python train.py --num_hidden_layers=11 --rope_theta=10000.0 --bias="none" --tie_word_embeddings=true --init="uniform" --init_std_qkv=0.0398 --init_std_o=0.0 --weight_decay=0.14
MLP neurons of a small language model. Each row is named by its layer, matrix (gate and up: input weights) and neuron, and shows model dimensions 144-239. Each number is 128 + 32 x the weight over its row's rms, rounded and kept within 0 to 255. A neuron's up and down rows have the sign that makes its largest values positive.
A block is one neuron, or neurons of one layer that tend to fire together. After each block is what it responds to, as a language model described it from the Wikipedia text at the highest values.

L2.gate86 [109  76 117 166 187 132 111 124 151 148 128 109 208 132 148 175 145 164 146 192  94 135 141 146 161 134  82 128 149 146 141 179  86 137 117  97 119 202 172 135 148 133 137 142 123  99 170 148 147 139 191 143 114 102 157 121 134 129  87 133 118 114 143 160  62 118 157 121 114  95 127 125 205 148 105 153  89 151  73  92  34 102 178 112 133 124 142 137 146 103  76  98 168  86 126 187]
L2.up86 [120 160 111 113  48 129 168 130  58 166 118 165 132 121 117 152 144 122 146 146 149 149 138  77  94 142 110 144 161 114 139 142  90 175 138 177 134 127 118 150 172 121 157 118 132  86  88 113 159 134 146 122 125 113 119 157  59 160 105  78 117 214 110 103  99 127 120 100 155 140 201 100 158 100 109 123  94 174 121  90 157 139 111  90 167 106 180 128 106  56 114 112 179 145 145 138]
L2.gate108 [146 130 130 101 100 109 113 156 140 148 127 155 159 130 153  94  90 129 156 128 114 121 116 166 128 171 163 101  83 161 132 110 120 155 130 130 190 118 138 151  99 104 181 143  81 113 101 135 141 132 144 133  74 108 140 149  99 191  98 120 160 153 120 150 176  71 154 162 157 108 102 153  86  81  80 128  98 113  95 114 191  97  60 124 150  93  92 178 151 128 182 135  89 118 124 105]
L2.up108 [126 101 132 166 111 154  81 161 139 170 102 148 125 118  73 146 142 148 146 119  86 142  98  56 132 149  99 145 143 200 116 120 128 118 141 128  68 157 116 123  84 184 123 109 130 111 124 146  97 120 135 153  86 115 110 136 114 115 176 104 108  84 140 105 159 137  60 113  90 173 138 144 119 104 143  96  71 140 160  76  65 110 138 108 177  98 199 161 109 135 108 135 176 106 121 174]
L2.gate117 [141 113  85  57 119 162 106 130 117 162  51  62 161 125 108 110 145 131 179 136 145 129  66  87  73 125 124 119  64  93 123  94 127 177 141 118  92 106 145 158  24 167 162 132  76 184  91 155  92 104 184  79 124 141 160 119 132 141 124 127 123 144 157  74  68 134 157 159 131 163  81 118 135 123 104 135 182 106 114  86  86 106  86 146 178 116 113 152 127 109 128 100 132 141 149 180]
L2.up117 [124 143 123 180  72 149 158 163 151 142 114 153 132 191  89 103 115 102  96 101 161 139  97 120 141 167 102 191 126 159 132  76 125 168 120  67 143 135 146 109 151 156  80 155 163 169 160 149 144 123 163 115 116 172 143 142 119 116 102 138  48 146 120 116 144 108 200 117 135 119  68 115 132 121 165  87 158 152 168 125 137 124 126  97  98 104 173  75 136  95 148 131 186  96 102 165]
L2.gate188 [113 189  81 119 114 112 128 178 120 104 184 107 147 135  87 178 140 146 147  78  87 121 137 104 143 121 118  96 130 130 138 121 147 160 130 128 146  65 129 178 156 179 149 172  45 186 104 111 130 154 145 137  96 154 140 151 124 137 157 100 109  80 150 151 157 100 175 113 106 131 179 134 143 136 140 115 191 136  94 130 119  99 204 127 148 112 121  81 136  81 115 100 175 139 167 138]
L2.up188 [130 100 125 175 159 113 126  35  97 105  77 138  94 134 152 153 126 133 132 114  86 119  96 176  99 145  69  89 139 116 116 131 137 163 133 123 140  93 147 110 133 122  84 167 136 122 130 172 191 127 125 150 131 139 143 187  70 152 132 122  98 106 137  93 128 120 118 136 119 103 118  86  54  83 105 135 142 127 164 122  93 155 105 177 145  93 140 144 152  93 118 126 170  78 172  79]
L2.gate400 [ 93 103 113 119  72 126 106 127 109 178 161 156  89 156 128 149 125 119 120 114 144 167 134 157 143 124 118 154 144 162 146  72 110 138 115 115  68 108 167  89 112 184 139 143 115 127 122 204 122 146  97 105 212 144 127 156 103 157 124 120  99 140  98 146 128 135 124 108  90 110 129 107 101 169 194  76 146  45 153 140  97  92  57  67  95  96 194 111 133  76 112 160  76  64 146  79]
L2.up400 [132 163 157 152 128 168 103 136 167 153 176 171 134 131 129 107 106 123 165 150 207 136 100  88 139 144 158 181 132  91  92 178 110  92 116 188  93 107 115 116 112 158 130 136 222  81 142 135 103 162 158 161 143 116  56 165 107 159 138  93 111 109 145 138  92 133  84 127 104 148 202 104 142 159 159 111 149 118 171 202 184 110  91  93  86  15 160 133 179 111 139 128  91 127  84 154]
L2.gate544 [125 109  66 116 127 137 112 100 162 136  89 171 122 123 150 172 137 206 146 181 130  95 137 206 144 184 198 149 124 165 139 106 128 121  97 138 127 113 138 117 122 159 105 116  64 123 117 153 159 145 145  88  85  90 158 111 101  98 130 117 168 105  95 155 116 148 115 136 122 149 125 168 112 109 162 140  91 104 122  86 134 120  92 143 111 166 118 143 160 210 112 120 116 170 170 155]
L2.up544 [100  77 111 173 125  80 130  62 138 104 119 207 131 126 144 114 162 176 123 136 192 208 141 148 190 144 114  74 129 154 152 133 154 135  84  86 156 140 106 118 189 140 142 141 104 141 143 185 176 108 143 119 171 111 116 144 110 155 110 108  98 160  46 111 117 135 160 146 155  83 153 107 110 132 148  84 109 110 143  86 134 190 130 112 147 139 133 120 120  86 135 140 130  78 145 153]
L2.gate559 [133 160 128 154 184 132 159 113 152 145 152 107 146 131 116 125 154 133 145 157  89 125 117 147 112 149 104 109 239 142  90 125 144 126 142 129 113 229 153 149 105 136 120 147 123  71 146 136 184 114 141 129 119 156 150  99 131 160 141 154 117 143 186  99 170 101 116 174 156  82 105 177 181  72 138 124 102 124 111  73  45 134 113 128 146 150 104 139 102 109 160 102 169  55  73 123]
L2.up559 [116 143 143 148 189 120 183 112 108 150  98 125 107  87 148 159 130 147 142 170 162 132 119 134 145 155 118  83 148 183  80 153 156 167  73 115 116 153 133 151 111 160 183 124 148 150 177 128 169 124 162 131 142 137 146 150 136 165 146 113 150 169 210 117 206 131 154 109  96 117  92 125 125 111 152  95 143 139  82  89 128  85 156 132 130 119 129 112 141  60 133 173 141  80 147 151]
L2.gate675 [170 159 132 123  99 134 121 126 133 136 112 110 142 189 114 124 112 133 114 109 112 161 190  73 106 114 126 133 162 119 106  70 191 172  70 167  89 142 129  79 120 125 103 171 161  97  94 158 104 140 166  89 170 112 113 118 106 127  37 212  65 183 104 128 163 145 164 108 156  96 120 145 159  99 198  88 130 104 162 141 117 177 149 121  61  70 114 142 160 152 161 110 164  80 160 164]
L2.up675 [153 126 113  77  83 121  69  84 177 133 187 111 116 160  47 122 135 146 182 101  52 119 123 121  98 141 156  74  97 109 127 103 207 107 117 164 106 151 151 145  88 153 123 131 134 128 122 145 115  85 155 114 161  68  98 104 142 130 124 108  84 152 118 105  95 132  98 147 151  88 170 136 156 158 156 166 131 107 130 104 103 193 133 161  58 148 179 114 189 100 122 164 114 143 144 134]
Noun-modifying adjectives

L8.gate80 [112 158 141 138  74  85  87 167 146 145 114 186 135 146 168 125 194 143 175  88 148  87 136  72 131 146  50  88  95 168 132 176 119 144 115 132 130  94 168  78 168  85 126 185 138 117 137  99 145 106 189 122 176 142 128 158 109 110 142 184 144  57 182  85  95 105 103  89 122 112 131 122  59 142 165 107 114 158 104 181 127 184 145 153 126  54 131 162 121 114 109  94 189 110 105 112]
L8.up80 [116 108 145 136 152 139  78 147 139  92  70 128 134 125 158 196 169 121 123  96 110 128 172 113 107 105 140  97 133  92 164 136  79 130 105 169  98 126  98 129 167 154 142 146 153 135 138 150  89 109 160 149 124 151 182 102 107  71 134 103 125 128  91  94 117  89 130  91 161 147 109 103  98 168  92 132 108  83 147 129  58 130 114 119 111 121 155 131 127 158 124  66  99 145 172 127]
Mid-word fragment pieces

L4.gate17 [132  99 174 172 138  96 168 105 226 132 166 161  75 108 176 127 154 141 114  92 117 126 114 156 101 140 152 125 106  85 134  84 155  81 138 117 168 103 177 118 121  62 136 140  67 112 120 149 109 148  88 120 178 115 140 127  63 118 106 144 129  89 128 170 166 115 111 137 126  57 151 120 145 130 140 199 136  56 126 140 153 177 150 126 146 100 104 148 128 138 110 188 131  93 131 124]
L4.up17 [ 95 117 155 231 166 124 147  87 107 172 136 164 171 173  92 120 137 172 129 147 122  90 107  97 164 101 163 136 100 122 155  85 120 115 133 157 181 193 174 103  95 109  81 146 144 193 149 184 149 167 144 173 104 127 124 127 177 167 154 136 124 104 119 123 116 185 139 134 153 109 108 108  65 120 110  88 118 122 181 120  87 124 107 174 104 182 138 108 150  88 156 163  73  91 145  91]
L4.gate35 [140 150 150 141 118 163  93 183 105 138 141  98 198 146 124 155 130 180 141 188 164 138  99 134 113 100  93 128 137 161 183 109 131 157 125  91 103 131 141 144 114 151 163 146 110 112 123  74 174 129 154 132 113 120 141 131 115 106 117 113 123 157  90 148 108 133 105 104  81  81 129 134  95 133  77 103 158 135 105  95  85 111 151 192 121 110 152 108 177 121 139 146 129 101 136 181]
L4.up35 [138 205 150 147 108 137 127 173 118 146  91 146  96  84 187 170 147 130  83 133 165  92  82 167 119 143 158 128 109 102 141 190 155 142 156 129 137 113 132  43 106 148 187 148  96 155  94 126 129 155  88 167 151 127 124 116 136  73 129 169 157 179 121 164  74 124 112 152 203 156 145 144 146 134 149 206 124 116 166 123 172 123 174 153 144 104 182 112 120 146 114 164 144 197 114 138]
L4.gate60 [161 106 115 153 111 113 135 132  93 126  79 126 162 185 145 117 168 137 162 137  97 105 132 153 151 119 150 108 161 121  83 113 226 177 143 202 115 151 128 104  58 118 131 193  71 190 103 139 132 125  53 144  94 185  88  91 113 157 117 156 140 122 111 195 131 136 121 117 107 141 105  94 123  88 144 105 119 108 104 106 124 125 107  91 114 105 162 139 116  60 169 121 126 111 119 130]
L4.up60 [102 115  95 120 163 158 163 157  80 145  99 195 153  95 110  83  94 174 158 188 140 144  85 101 174  71 115 127 147  71 115 143 119 140 137 150  74 176  60 155  98 121 103 120 131 184 129 114  86 128 123 102  62 132  65 112  85 166 166 105 124 128  76 143 143 126  89  78 119  56 132 113 122 147  89 132 187 137 138  61 103 172  98 124 125  86 158 131 148 143 151 129 173 162 118 107]
L4.gate254 [ 99 187 157 123 138 127 131 133 145 101 138 130 193 183 181 117  86 104 119 145 115 200 171 186 174 108 120 133 155 142  61  79 112 119 128 146 135 141 195 163 149  78 118 167  51 144 136 133  98 149  88 124 143 158 142  95 145 135 104 168 146  99 158  88 165 136 183 150 105  77 139 163 149 148 141 125  98 115 174 140 148 135 128 179  83 132 143 100 110 114 126 128  86 131  71 150]
L4.up254 [166 142 163 152 141 117  65  85 139 118 197 130 136 138 152 125 121 142 162 144 171 148 152 135  96 113 133 106 133  74 192 120 112  95 135 105 115 186 123 165  66 174 110 206  91 110 144 124 138  94 122 162 165 125 140 174 109  64 122 122 137  91 127 179 143 103  52 161 112 182  74 169 185 150 138 100 174 174 144 193 129 143 122 112 166 131 195 142 119 126 135  88 116 103 112 149]
L4.gate304 [ 81 122 137 108 144  95 146 109 110 149  96  87 158 157 140 113 117 110 119  94 158  94 132 149 101  97 133 150 138 139 156 177 129 178 174 112  85 113 117 113 165 148 109  93 141 127 185 207 163 149 158 131 115 144 109 153 130 188  81 190 112 117  92 176 105 136 103  71 107 149 151  87 143 131 148  71 102  65  93 142 158 136 175  99 105 161 145  83 130 163 122 161  89 117 170 119]
L4.up304 [125  98 112 175  98 164 189 115 128 156 166 156 147 143 121 154 133 127 166  86 158 102  82 124 140 158 155 124  87 181 103 137 128 146 132 172 128 144 110 186  80  84 128 176 131 185 109 175 122 104 142 173  64 152 101 106  56 130  96 180 117 182 135 109 126 134 174 166 112  95 143 115 144 151 163 120 166 110 133 125 128 127 118  94  79 118 158 145 148 121 131 112 163 121 155 158]
L4.gate358 [152 153 143  97 170 120 119  81 137 153 150 149 138 157 214 126  95 112  62 166  53 104  93 129  92  77 114 161 170 113 138  31 142 123 132 149 162 136 107  67  85 145 114 172 160 149 139 132 181 134 140 139 135 116  87  93 125  60 139 198 105  86 131 136 126 149 122  91 113 108 134 145 153 126  53 132 169  72 116 176  93 143 124 195 103 126 152 135 167  92 125 163 100 102 164 146]
L4.up358 [ 94  84 204 117 124 173 157 104 175  85 134 199  93 181 130 118 129 102 130 193 139 135 122 131 160 117 131 116 131 172  79 152 150 107 139  86 125 142 141 142  86 140 171 126  76  89 116 159 129  91 129 163 155  94  61 156  70 134 120 124  66 162  88 139 108 193 123 132  88 120  87  86 106  78 140  56 145 161 140 111  78  94 159 138 125 113 162  20 137  84 130 134 163 103 121 183]
L4.gate362 [ 93 143 136 138 147 197 105 120 117 176 105 101 152 128 113  97 168 107 142 179 174 129 102 169 166 132 183 226 153 150 128  94 172 158 141 173 101 159 101 110 157 144  91 110 130 134 176 184  94 123 158 207 149 199 156 103 121  92  97 135 138 147 172  54 136 145 179  94  59  80 117 128 168 121 143 167 115 111 164 112  82 140 159 156 123 126 189 105 166 145 121 169 158 112 101 190]
L4.up362 [144 177 137  71 159 186 187  84 145 137 175 149 182 130 173 159  99 145  99 138  78 138 115 154 114 101 113 106 145  96  88 141 183 119 187 154 110 175 155 134 101 143  64 164  88 136 152 133 132 161 151 146 124 183 119  88 142 147 119 145 183 119 116 177 152 157 161 136  85 141 160 110  99 133 133 143 144 118 114 191 106  93 174 128 114 185 142  87 131 134 107  80 133 120 128  97]
L4.gate672 [112 100 129 119 145 149 123 103  97 154 118 208  98 141 130 112 113 109 140 193 139 112 104 155  97 111 153 156 118 136 163 188 142 108 158 114 144 123 108 119  92 118 168 173 170 150 157 135 173 130  37 143 144 133 184 137  53 132 166 153 118 188 145 136 145 198 168 105 162 146 148  81 110 114 142 131 138 119 126 151  64 143 130 158 140 102 147  69 148 113  65 166 177 133 154 175]
L4.up672 [153 113 150 128 151  79  83 142 137 145 222 116  67 154 138 101 117 156 135 131 104  95 158 113 102 106 167 165 121 112 179 126 156  84 143 162  32 175 187 123  82 118 144 173 119 119 112 122 103  87  93 103 149 154 140  96 182  82 126 171 104 116 154 152 162 170 110  94 179 156 119 183 141 173 135 202 168 115 131 149 108  82 174 160 196  44 159 156 131  80 100 121  92  99 105 111]
Word after determiner

L4.gate152 [123  73 126 143 128  69  86  99 113 148 100 125 215 129 161 144 106 115  88 102 138 164 113 102  74  63  43 143 122  76 153 139 134 190 126  87 198 132 110  93 151  88  93 131  84 104 124 103 162 128 149 144 159 139 101 144 128 122  70 161 144 128 106  81 126 154 162  61 141  76 128 100 122  92 100 117 111  83 117 113 108 177 142  92 144 147  92 119 173 175 129  89 159 102 129 139]
L4.up152 [ 98 131 109 100 152  90 123 137 103 156 172 110 147 102 114  76 114 165 109 170 156 171 110 142 151  76 100 103 158 100 152 166 129 200 173 143 160  68  73  88 136 121 132 136 154 112 140 121 161 144 169 167 166 118 157 125 132 113 164 131 113 101 156 176 202 163 112 123 176 164  92 128 183 132 175 163 152 120 127 188 115 121  95  60 148  98 180 167 120 139  92 131  90 126 111 102]
L4.gate160 [154 206 162 120 104 124  94 125 113 124 168 107 132 122  93  46 102  38 101  76 125 188 124 112 209  75  99 154 126 126 126 126 170 119 129 101 108 124  81 107  92 157 109 112 136  75 111  76 172 132 153 140  75 155 156 120 110 146 105 165  39 114 138  91 128  93 142  86  77 104 188 128 130 132 135 137 180  67 147  96 163 143  57 124  92 104 140  65 152 149 151 160 182 109 133 116]
L4.up160 [ 92 125 137 143 107  99 131 120 134 129 174 120  98 120 148 125 145 102 141 154 123 110  83 157 107 149  98 109  96 127 150 135 184 129 166 130 121 140 126 132  81 121 164 175 106 146 117 117 141 108 109 109  71 125 124 157 112 100  96 153 170 159 124  94 144  77 167 122  98  86 149 188 104 100 150 114  55 162 167 133 126  81 148 134 148 123 119 127 127 196 147 166  98 127 103 121]
L4.gate197 [107 183 147  93  83 145 102  76  93 123 141 159 113  57 183 106 149  93  92  99 130 148 116 134 113 154 101 170 167 127  86 109 114 127 113 128 138 119  97 118 143  28 112 153  92 105 110 100 176 122  73 141 139  93  80 145 135  83 114 134 167 140 156 169 119 132 128  89 155  77 153  37 194 119 146 152 177 117 101 101 115 118 133 186 153  78 137  89 191 124 113 137 184 140  70 149]
L4.up197 [133 144 121 103  85 197 147 161 134 108 147 119 106  60 178 123 177 151  48 121 122  75 124  96 100 108 152 113 164 135  94  93 135 105 177  98  91 138 198 109 180 100 164 162 142 113 128 157  73 164 134 161 170  96 136 155 161 161 140 154  95 152 135 151 184 175 145 188 103 137 116 105  98 101 105 116 106 101  89 133 154 170 167  73 112  94 132 110 128 100 167 142  90 143 104 144]
L4.gate349 [133 119 108  97 162 105 116 151 117  85  92 100 101 165 180 115 135  93 153 145 135 149 154 135 167 114  89 147 121 159  74 109 179 155 135 149 156 132 154 121 150 180 125  82 153 105 127 148  73 176 105 111 168 166  89  56 135 130 109 230 155  66 133  47 134 141 145 147 116 162 102 117 165 163 152 149 126  80 152 140 176 124 133 165 125 142 104 168 113  88 117 155  99 105 109 201]
L4.up349 [108 130  79  97  94 148 105 112  89 160  98 132 173 171 135 111 141  93 129  70 174 142 131 173  99 104 110  57  94 160  65 154 148  97 185 118 201 102  89  96 138 153 125 115 106 125 154 112 128 152 143 168  66 160 123 132 137 173 170 157 180  82 126 175 111 176 171  24  99 150  62 126 107  93 154 102 113 130  80 103 129 164 151 158 106  95  95 140 118 166 127 111 115 130  39  93]
L4.gate406 [123 151 134 105 184  96 177 117 128 154  84 115 156 114 143  77  92 116  72 145 147 151  94 102 118 107  87  81 184 138 107 184 149 101 190 165 122 109 126  98 112 142 137 113 164  78 166 172 124 190 166 143 130 117  84 136 157 142  39 173 132 116 103 127 129 153 120 122 167  90 183 142 186  91 139 141 117 100 134 162 154 202 111 143  85  64 134  99 117 144 114 153 101  85 140 127]
L4.up406 [121 106 155 108 151 140  84 182 158  44  80 186 134 148 150 168 110 142  80  56 174 172  72 102 160 131 166  60  95  83 102 140 186  81  97 159 158 136 122 103 150 108 192 143 163 140 117 180 104 101 133 164 154 128 116 103 182  90 122 117 146 145 153 145 134 182 124 196 155 106 171 117 139 175 112 131 149 162  84 161 132 161 130 146 140 105 123 160 124 178  70 116 141 159 132 152]
L4.gate552 [136 150 100 171 106 125  97 149  98  98 137  86 151 147 154 128 111 123 116 119 106 199 109 152 126  82 114 107 160 107 127 129  82 221 171  85 154 151 156 157 129  98 128 158  96 114 145 186 153 175  89 133 151 108 105 158 113 124  95 136 156 117 139 170 124 172  98 147 174  67 102 118 148 105 146 159 108  63 144 151 157 123 137  98 146 115 151 156 114 106  62 114 150 109  94 119]
L4.up552 [132 123 157 185 124 117 155 128 142 169 145 175 137 139 167 135 112 128  94 108 147 172 134 135 142  83 147 150  62 141 175 110 153 140 130 116 152  96 172 152 101 106  90 134 110 123 102  72 158 126 130 127 184 159 146 130 115 143 115 162  50 132 143 128 171  97 152 137 132 118 195  99 157 163  65 100 114 138  80 119 133 134 135 125 146 127 203  63  88 113 159 145 143  99 124 158]
L4.gate592 [143 175 153 100 175  75 125 102  98 165 182 102 118  93 172 120 113 105 102 165 164  94 134 145 125  79 118  90 123 159 177 101 138 167 139  99 134  95 157 102 105  88 161 156  72  98 148 112  98  87  68 138  97 122 114 104 119 108 147 132 154 117 138 119  91 127 167 214 109 133 214 187 132 143 146 157 112  59 149  79 180 139 134 129  38 163 193 146 168 116 118  87 146 126 114 129]
L4.up592 [ 91 126  68 124 133 113 124 140 101 164 185  83  99 149 106  97  90 162 162 116 146 117 121 148 123 134 108 125 155 158 175 167 117 164 134 142 144  89 135 160 166 131 105 175 131  82 117  96 146 152  74 180 102 129 124  88 129 123 110 116 121 118 132 138 150 126 154 161  76 102 143 122 146  97 160 139 120  74 185 149 191 155  83  79 150 107 153 160 173 100 103 114 127 150 102 123]
L4.gate608 [130 139 132 122 117 106 170  96 136 127 123 116 169 119 150 143 119 146 164 136 177  81  51 144  67 142 120 175 105 185 139 168 123 154 141 141 102 132 118  77 115 143 142 148 175  93 160 127 136 134 126 181 175 111  88 165 118  86  98 160 148 149 171 179 123 135 193 131 138 108 145 132 135  98 141 176 125 147 139 117  84 113 169 170 126  87 120 103 163  95  81 162 133 143  91 201]
L4.up608 [125 118 102  82 147 138  92  94 138 100  88 123 152 167 138 127  93 158 112 144  78 124  95 149 158  98 119 135 138 171 162 109 191  92  83 140 140 163 128 135 196 148 106 122  81 166 132 121  85 157 155 110 108 115 161 102 119 173  80 182  77 102 136  81 180 152 124 135 149  97  87 117 207 178 150 164  79 105 116 154 153  89 136 113  86 140 153 184  97 119 114 152 138 114 144 159]
Word continuation after split "a"